From a checkpoint of a small transformer trained on Wikipedia.
Architecture: LayerNorm before each block, rotary positions, tied embeddings.
Training: a variant of Muon for these matrices, 11624 steps.
MLP neurons of a small language model. Each row is named by its layer, matrix (up: input weights; down: output weights) and neuron, and shows model dimensions 32-223. Each number is 500 + 50 x the weight over its row's rms, rounded and kept within 0 to 999. Numbers have three digits each.
After each neuron's rows, "fires on" lists the tokens most often at its 100 highest values on Wikipedia text that the model never trained on; "raises" lists the tokens whose logits its output raises most directly, leaving later layers aside.

L5.up1091:486485556608502497481514516595485485478496512610465464367600485571448652461455520499480592431485594562533511565529550471476540561499495478527445526427405458474544451500636441384540482542469462452571472490521474435497500464480351473420492485532492602586477488456532469535507564494524471473524514385483483518461619453501490546516480493563518460476391590514501527458484508529512500453492481486469423485512463470525452558444471460526468498451545421487486513518488450476520498564570457563510487532441464498527548493512502511547459497594527461511483461501538539458499509496547511564
L5.down1091:577497512536503530484463441471568467515540444559449458507498559434510585486433502497534386491529551471580518580490500418557507537569515466510382491467430475557572395460549504542538586488467463539491577524464537520581561511500454462471560531458514542579540485427525527451566456583486528553520531448567583414418550414483490575524462511452512464435464590522526445506500465539574483513497513527568518457476443561447494605426591468663474560446440493511399471506493497538500518480579493438457549522473420417483542502500531512593554435537557439505539499475463495451516425532616569522
fires on: ".", " before", " with", "\"."
raises: " Since", " However", " This", "\n", " In"

L9.up794:466545536480512482532465457505537556497436465512509508520500483575520478428593513559558522568504461507546497523464517474463475456490603407523509449460578413558478591445543541562567546403587483458521611499589526466517528560547460537455483459490544479514540532573558472507490489600551491466541451495427496514409506490557453478502483514500356456445607494491546525483507433469551503453498497510478494457486395385496552505421505461599537488470538532439564504495447424420564511481503422535449500577457451529549487515569536510396536587452610485573515480457462528461519445493502478542
L9.down794:504579533553588484530468579503509486467432429498600451486479484535528447442550615530579447545445403450501462545483593469487428537486411532537503437511567530519487609467518548543525465506484433530530510484557547444605619546439494440527478454480609531500485438503505435648591533561451543467478506563443537522497432473510567470406549461513420470399490489554429492398453564498521513465455540438476503450461468455463511523431566423453457455438503461501446523574479503452546417466450473588540537538533479532445575454511481514533464521438527534552552610493471505562601503484466501579
fires on: " Re", " Ra", " Sa", " Ste"
raises: "re", "ally", "il", "le", "ry"

L5.up270:475484404530523410468536465432514565491509625495544496520545527556601492615445564541512512554513496613553511440556408442529472531535509471524448607579489484532534461477548491509515532594532487481465562497496477517530541479495485552535495521448503511443543664450509428545563529518499548528517507488491512533456482489469501527417488519586483515493582548512531535478517470405458386538520518502490427454555322507442537555556610464503480527506434488469408538514475510383493555499428518518489529628484505539538537392539517448491522492495491459594549541548482555506594457485531491488
L5.down270:514468512526457499447455426491507507538553488540553520390546453503527434525393568561431512532463561564521455603561489435564514501496499491501423458426475570572453519530512514545485588527529496522530530442527525506473520515509518444562519484513479514506552573439523429501543502510465570527525486481504557489370533383529421483557542561517456498448549651471472534433469465548518391447515430533511495470574449444390494462510536452577419469357478466481420512508483483476573474518500520412473457577462480484489560361459502477485492468487489423456623422441449503487514480538552535525
fires on: ",", "6", " when"
raises: " they", " there", " she", " he", " it"

L10.up315:517455466565552439448553458422418465559502479599433466483541523529498515524516476577545483656514566544465506493558453479544412493523547466522618521474499446616585483445432478515520478536510470411596462537472489480468518507477465553523541496494463545427524522505528546467534536443545421528575496552462487452379553475478492506542407486504409546562466533517528416511520484517521483454496525418472556580523486555483371459489537566501484498425488513542468585528391472447534541595530525475544485517436494465506492583482519523553499428498461502479602540473577521410551435562596418405
L10.down315:561548515471526531450530404407441475528496552473444528522476460627527588527433487490531540492503568558634412597544496503457504511476474514495581611472470476432479462576406548572490477472454512444520497468590476469482520494505461478539546465475450444585489516500462524497522639517495480508542442480471474478521597605501541454597518481509493490501509460604531520472468491530541415553438550431495545617589456467531576551459596569544445507465552553512493493497481464450418525540459507500526536540473389453478458505476484537464415476441449509531526440453484483452552530601496541452
fires on: ".", "0", "2", "1", "5", "3"
raises: " ", "5", "3", "′", "9"

L10.up1029:499413578482453454598588447512468537511514429533426532467492435455491511548461517400446462478571476541628399517500572541497517470513530492493569426500504559445469503523558444439502500518552522525473477487472581477488371414555443434465583596477530496415462489498615499471553531592403447417514473475600486586481540542468450494520511542463539484506483477439498447477440503471562571473385481486452587462500467420513526471403496455455521459458523449621498454440495530507493498410528531509444515477438503514467570535454512454466513490493570525518549569467500497525508549451521512593
L10.down1029:498446480457372494560512564436562527542471537542570516481539497546514574471496416470470481503505427497628379563526504502502543538474528477467567499445536459523548547578500459513524523428441522485574432499521563488547507377433553491495453575563531458531509492456591561454477538428537512514481498543475549387499518521468477477516530406386442645429496494539442421458550532486459593464534524504530533505485485428547455464456579438451499490489514552437410510472457447517475548526571579510506515529428483524482477487507500538551540476469568398391542515465523458575469510471533502535
fires on: " or", "in", " are", "an", "or"
raises: "th", "que", "us", "thi", "what"

L10.up571:559443448449541462554482582476592521483520545473469469430533483521516465481520611523603446553474503522579527473490502525552510472502575496502505506447470436548476484521508534488561509483499510449546512493448516584478429572497424500465428531524515539529447503454580517527464557445541611601623457600435438496460587535477523472477533533499563524513507538452560480492494539559479424565405443481527486456539443463506576445550523593537592456579525481486522560442514414453500457495440501435460499423547488460513626463416604529474478597513462523471387547450508448447479534461462525508
L10.down571:515471532540452593475484526505497555417477446448462430508532473514507565439574555614516570506546455538581544552451422505549496510561551477536384517500533545450517593431543525510568428478583549478487568506558446512431439498439478410498532462575563560542481378473494517483495502553440605538460429565484401426556511472470484471481470497524489465511532518476541506539544488565484468458422455443518563413498447467510529476542476532485501532427510457600551447510595476465424513556524637472474566489459473454482560465517489499432576518503506364456458579450503473447466559511509513533
fires on: ","
raises: " which", " who", " including", " with", " though"

L5.up1632:482494475538487467433569451517408474494451439500515518530529512478405513501516479437501388463545429478491493538434487513482429494469549522495523508486481505476530509451520422461398558499495596403432461465521485435447541448516512528517561452546463524513661469441456467491447487551452495522387587445622371496592463611495505495500486398466569465464528448566517488406462513516547485608529493486537576550462462476559593505526609482549512507557463545520567548463502522479508492423511536541494484573594389491518502496480486592520547502483591459517449504542517540457501506532470506524
L5.down1632:571517521563503452482486457507528473455478479485455482591515478466474527502533535540503428483489471473334466498512509426527507515458524498551433537513451525433482461527456435473504474538454439514483500548548183521514578509466522458505539567487517485499541500444492519422535551493466556599485630480510463550497380522540484481483510529531524421396549511548516437437487599472522498470574503415477650496508509536544459472454507420567449531487471617470462480498473441551533472460467529462463561545521438437516456532469474746566482523555522469478570542585466519426498565518458599545
fires on: " "
raises: "-", "1", "2", ".", "s"

L10.up1040:494471531492484556489553438413538475489520484558538455519462496420476478519495570505504524509458531463509472451596530506480455466553510525598429584441543527498497525448534446508486535494455624502461477464494463440493524454505432479607478464543456532583556460541528440505517588509482524539480453582566559632547540558486503497514450490482497486515509530500459529537531462526546415560489462567536532498492448504510504572534472459493587540496424375530551465468494549510408511497431559428478469477484472522499590519463488553418557513602562601512424475515411420496489491439470496445
L10.down1040:472470461487376453596449567530537393582502448531477481433498527592544528479492463439496548511515586467486514509388449547465495455548558504546519520481567551572528483529462532477508493432517494421573461517526464576604540482564515549526478522545577424497546560538532488406431422525570464478521485465429550468430583594521508554500475533546497365461475458543578544551515470485481469460462594466480467512579498434532533428578485553493470517495484455500514501438494511585501511423479449484502484511452544468472419555474449601393542482478550481547490579466443505525503470503468378524
fires on: " a", "A", " be", " up", " Out"
raises: "side", "round", "more", "gate", "view"

L5.up871:544498539507466615533527507516582502478546544448532532499549503440550457501617522560454462522494530522504575497479483598488463497405553403454506527501495566467337442488484437547533425511524485491526533452455529457381445548506533466477440473455487566483562495555468435570542494455490546529524504456531484548435475507536493534464467524425621493524603419436466483509567526522489561469550435454449444538561481493473443507462419489466445524529534564596476486462482541518503453505514519641530530432543459442531563554483437549511452459495488451496565391527459493495428466480431510550
L5.down871:519555513566462459467471475428433490507559447646571496590504482469526482478530435521481512422546501491436459532488507434594499565446511565489409392431479533454576449514460479665458501491505517520561423607515484487561579624502518445497518455512476453536521510482528494396577582525484521565509531430414510447482537445468534419457477483571389449440462524505553514471474427509437369481626574544438536432404471572469522564502605495631458512452461476458457420533473495534502522468506528419474516545481493462465578566513427536537480488480502552448532506445437610523515524494482587519
fires on: "\n", " of", " Railroad", " children", ";"
raises: ",", "'", "-", " and", " |"

L9.up101:521572515532512470432531404559453579534499464466539449567453516500511461620464419430586443503510471506567509441470575512557420513512520520445433571473516490548505454448417431448440443489418512576446528549595502590469542507497511509533533482500537534447496474446505568475508549478521532516433537601558456562459527507560456590589574506487489510493449459438545525457393493453463509418408497428503532525411426458579464519482526455549523502501519514529614500541521498469541509487501596619535561483584515480569637503492524567577496510547495464458545565534526541440520486571556458501
L9.down101:502482517515472463463506468521467522482604469459493389506525540408567571492503504358454509452478451465513587500443529506550482530596457522580479513433428513469505405517513440494459515463468638477544524508448500546463476531443526453429434521465521428499466577513524585494416595508434464534507499485450547540495415495515562480511468477528500432466467490553583536451496563526482478451570572505690447544512546518453545484427460510562544541425466478472523438552507454567506435420488465493457494541488507441449505455533452622498519488548547561468465422515485524478445516505522546521
fires on: " ", " is", "\n"
raises: ":", ";", "-", " |", " /"

L9.up1588:402523490481627485481470402494535491561478481539461475478578560532577548449472436497452498510540537501563507519472578447520516447484339499513482449497588511556527581446485421427504527500588429468535460494454605402566520460511513522454534503511531403520433549482588496528526499503478470455523516520496549554514546652480573502480542432458574492507521555516474512468505565446566529544527504531530502494475470481408430484439477584541542457483447485553446483528505514428526485506540385548468460488454433509424493430469408502483447506481439468395392474629502459591490477547519561510
L9.down1588:454577458486419510432457573536518465542494547511475499547609536487431562498431470520464519468611482480464444588540576465597490425532532471539429444481431525487488498549554504509502551447502530537579442641510461515630484652443526520414486452527533546433509554480428473477473539471484505495473520405510497415471500582533528502520515499613501455531456499476534528426478494452438534488470567503554490466374445585423487573501541521491562512486485515429439436548545465434556479450451436477573517492480460537529583467423494580608530536515457452607556443485549538472535526521457494585
fires on: " |", "---|---|---|---|", " from", "."
raises: "\n", " |", " ", " —", " It"

L10.up1259:488460513538496451453494429433513464629488590562514465435549425488484570453479483483494554542490526402391639530490539536418511463515468478499533532498456507451485515478468371530499467488513581590444516561485525535579531509476463522524513386403459501495550585524496548523511567527514432497521556407603539495416472417530529536570512496481495444423568435437503514534485560505523440463551510524554547473462561496411601541493512508504540521555494423524503467538485547466590487465523489551545463423467562482504444577464517506547504388452549494497532373528546513477442476492720540417
L10.down1259:471470431497532566497505550583598561447464535512513387597556547505423590541500555532516553503539470502505526424534575547443536520488469435420564518436538556606518507513457478401524484515493469520548503487426505563535492469514461477518519447536502475577529486502390550547590516571436503509515454542546506419434463505536481412521498441505484475463560492526488457657487541476514458560441447434527564460437463505492475466541500421537469532548443572491581464484579514479585521569573469525476499499416549366437523478434536469368457542464469470527537485474462409493491513455502518480
fires on: "9", "8", "6", "3", "2", "0"
raises: ")", "})", ").", "\")", "mm"

L9.up706:505503435425419516497461583474480466488568546506489459485533497432584519505470568549521502529415553420507564575545477574456523406469439430525478506476541588513491458610526508476476459645570514354588567527491458492440502467555535532532490497497513525413521384461425470554542536456458446522556478408561471570460468597504525465388414439535512552552396520571467489442529549519473518443542495407528560603565512456528451453625503471621541477484574569497546522560448549499516514467544470466499535521459476517424479482470475509475473512458499478490478485489532563408560498545550522480
L9.down706:556511486492533435596431477518386445479598498540451437506569521388510516483486481430509545554495457503521456530513486478405478547477531538496493579511507502496449498538406581555509471540567544492563530567516483566451558599510577443406510476536516438462476474481381554422560500511503425520478508497549490442550455509446438487445374533526482423569407550510455444449582562485454476523580516575548516520547438449443524478523513474574503521427454461497462491453458464450565582443485492463472481502548454516493527510495468487553511454441460503585580480408497459520560544489406550502
fires on: "2", "1"
raises: " ", "2", "1", ",", " November"

L10.up945:513434514536510604554488488493540479428525567388531500439532397413474434524549515501497434596497449511502537447465525544517482491505463470495606496518521477443473534557474499438522492564509445455561608533488517471400433564480587514476485497513532622542467490461556476651453541539444496575503470507446462544480556637450552451569604533480497481454582550524417468529449551558402492459471446506547423500418475463457504501600490478538538502526597520486592500464540463492533547516531532519469412399577480513551491468468553509427485572551498523511416469490518444488454515506514537526
L10.down945:498502494565420547520494515505540417490440509473426527486470458383563503451532495529461442537495459419552489530472492492440562474582554476532384480577527510488392614556452497533471539536482551465507518444491431485504600564426519492433531575558570515515504526544518505507461500486496560555453418515497498470526558514447523550522526501476529461501500527578541525524469450509478483434441475525523456425503435512456546430506522509435628547555553485568549529552555467582491494578511464457522493557510490510474489437527490465483509464538361467427530562425478475472439546515544573564
fires on: ",", "),"
raises: " and", "\"", " but", " or", "\n"

L9.up1454:551499545564502458477479458567553515461501484532496467473544425464482511512395492449546504422534478475476523432466393555518446493474478502507565493518502526463497514606544489429467496560476465481463483553525487529454547434546452601470536482425467448517437490449535499501467470502514464565526551467502506602464457577416427434582435456538457535570515472503424506441421466408402437485502486375457529464525427456548565577529480576529481507450512553398528507540551493503493475525528571504510464512536477506454537479411442463499504512497585526461554493518551476439534440458502476590
L9.down1454:603501421448583586428421482481475517398515467443491433567551459557470566493407495483465502453460548399517430519490520509552439464526497428508495471501471532496500472486466496476441514505465549542440513576528521570492509451440518548608464509439501444395414538568441449434490498491543428501558470444464580478539497515479550540433520446509441451494537488480505542430349602430459523408592425402438554457462411523584476564535462512615568573389434445547574523480477559501523591527537540430522421574435495582445619407491478453576459487528475503433603474486434539492535543414551594564
fires on: "0"
raises: "2", "1", " late", " early", " Since"

L5.up1336:509534458509554408432451388564532476593521615502468558532530404511535576517396347440482504506487493544567442513497478499472574561437462471493516506503479496496521472495473399457582548446370475531521552507476473509523507511426376507465490466448456510596465516434525479570547597561546530557490541405436440552415510433642521684525481455490415521448557503536537529488597479502560438455506561532488548540416430534533512498463515537536552468467478519475414462457544537523539529430455493540540456500464453514489473518420529518516435538502501557503401465589479514378567486467517473540
L5.down1336:572518466458511475425449472522478525578463532557521520522547480348541573472501468452528519617490532545529478529496430518473520526470424465467336505472461484490539372465463460487476569495483451560536466502541542579489517520465457463479485531434496545519506486433497566415628530500565459515432543526494482446395484488531540547516514460555466336472495492511538491504529498543537458443549527466509512488538366437509520490464462571867485464331483546475456488503506554524533512466509530443488486483445428452517469485546482491469542554504524478524537511542492555414543476518549492522
fires on: "\n", "."
raises: "==", "Meanwhile", "\n", "Despite", "Dur"

L10.up1593:447501437508549450475463401542579536529399517490492527520470575514408469472493455496509459549535505542538511595426538481554488438468462433571419515494501459575577547470493452499468529587507512543527490546486543464481385497484480561452573509465421470491460563444561519488452426600495485462471548411448494529523498574514593543485521422573529452518445536567507516480466554523551559500446394535436493521451487457479409540531445520503547527488472500511455534464519542573510536513544441503517343395507445519456631392511571554581525449499438568489509494625510503488515547594561563482
L10.down1593:445522484593552496417438489470475488545418564497503531569491549519489586566449492497473489506468517462498445576485549481558497528529518453500330432476473553507567426467464480551511622465515468576517429616510492512546591509495443460512631499470492468519571522464531534438474470520558478410489489534463502448466576533532533537521528499539511483460428554458568481510462552483621479460482583520521533513576501541515492492456534577571605537430448469486402519438577507545497516424565481488460519478484423471543542466450567578715562468518514507541463369469465445516525451609560618503
fires on: "."
raises: " Follow", "\n", " There", " According", " The"

L9.up1241:531584471489473554476478505518511525584437560509500542523536437468483533499514560514523495508492527502524544517412485449555491448569521447493493477448498525498488501515461387517474548432508501555476523526497457456455541527474588428559548473517459517483442522517504440527468474460530514398548534572435552478494482488502503550535473418582480503450449406532422535577509551511522435441514550537439402510458491478574483538483512448616455510537443465569512474582566470481499512590545459405518412452526461459458407496503449583544481470528484474473448416520471502435504494494579473471
L9.down1241:479517555550577423507435499503449451510533416502427502481459518440547453529547514482521530504546475489416504526514467488474496589572515413440402486475451584458487403526494521480433471483490474524451461563471528568556520504567491453463517497423520429474504528510572511517556621430418437543470478462496458443435515479459506446416472516555469507492476590518586542461513517596579503421469507544499515474523514479491482515428547542591566441496511461556439393545533420520519483530482577533466613599555533538593481393565493563605531509543535523456501491459486549586526511574611494581
fires on: "\n", ".", "s", "ara"
raises: ",", " (", "\n", " |", "."

L10.up104:527468451475491445483475406500526450547525479574454413503581592542584437565544542504520501483536488484505495505464539528494546515502498535565440511466495481526555492518596506433527510525519551594473492496452435493526431463508581546467554542486509517453466577499539551532530448526529541476591470413503464410478396497474438390485495470482463519522433573460462527488486433469532459506457513419469522475455469554536569461601533492473492505486532336459531500469486500519487465431511453544448492546540526501439485467526454503542655469583395445463497485493456482479538597425540467538
L10.down104:574548390475540447556479560511450433584481501516539418466449499476498465539435522453594556550514439570486520561403543420557501458501533491439512546434483517534480565554467444495552483454585448585454528508493520524453490498573521524508573559478504492486475603483526435379550478579562452535507508524519479516539501544444647561537485470550469457497522521488533487433445571439443482565566448461560551495618466428462435438508495527420536501617485407496575495517562539376590487418493413459484511505482559515538549520546469499503492522491514525472513598536454496530484513582478603592
fires on: " in", " was", " In", " de", " but"
raises: "n", "nic", "ts", "fil", "te"

L9.up1656:503385535484488507467499520526532399480558496487512549562418511553456573457444567399497534567484549502508442588540439518556533497368429480486536466509559532462504478496497491557604483561487444453442534540502518463431467588418583512496542476506453480495340448530509472517497474537439456543601535505520457541506521523477535493424551503568532508474590457559430518527406431532555510582456522440533525439480369593516518485519536465540545553451507468451576525525496505472476570472521505500456464359463436577462570474548494537542565503438485637404406495450489503489486393509559536444
L9.down1656:467505554266480486486389524469523463449517495578442458538568538438490472484479530540477578472505477476512472510476498474501516560465506424551478430460600535490446561621533467487500475477477502541522512533446570453518516516493546482476409543491523462510518518522458531463493534478391502517483429551582452527539471458434453481423444464436448389528386489510483484523486489476462511441517392481470524486540493531528473489509546454504452571560475563352531525409460492485407486485516525471488466461468491476482435529434449549491484466570319481566557453481534571561508547472514590465
fires on: "2", "1", "0", "9", "6", "3"
raises: "0", "9", "3", "5", "4"

L5.up898:541566563536455469438511519457472506427534448435516455468469439467519450577524476502440424565472522386549503461420422486429446498557570513412525423540543472520524475560486495640481569542504456423595517521550497505538569495523495454461460556610492513444580501544538418472533443459533609605483449545533545438456497604518525502511586511528538530514409506461480498497497498538507510482565570491457402574477480497463543484564515428492495530498511544488469533548569507477494448534481547603494446467580481550556538523530549536439454453416594575494541421619507547480454496541521568491
L5.down898:640549550607474451459493461483479496405583526526516528551504484554524512502590450518446521510487437448472432393477458552397486492521514470462434526558454558487461502566532489618535515510474430506563447569540457495499567547433472514491428540475480413487524498508527512403520576508502481636533493445476499272455444430476461565454459527571411455399540531496496382440512438415461491520566471448384464471508566552577566517488476387535540572487467458513478431489544466465597452514516541537447603526476535559531498544519490579491416493521532561493518466488470551467481457458535451541
fires on: "\n"
raises: "|", "-", "===", "==", "\n"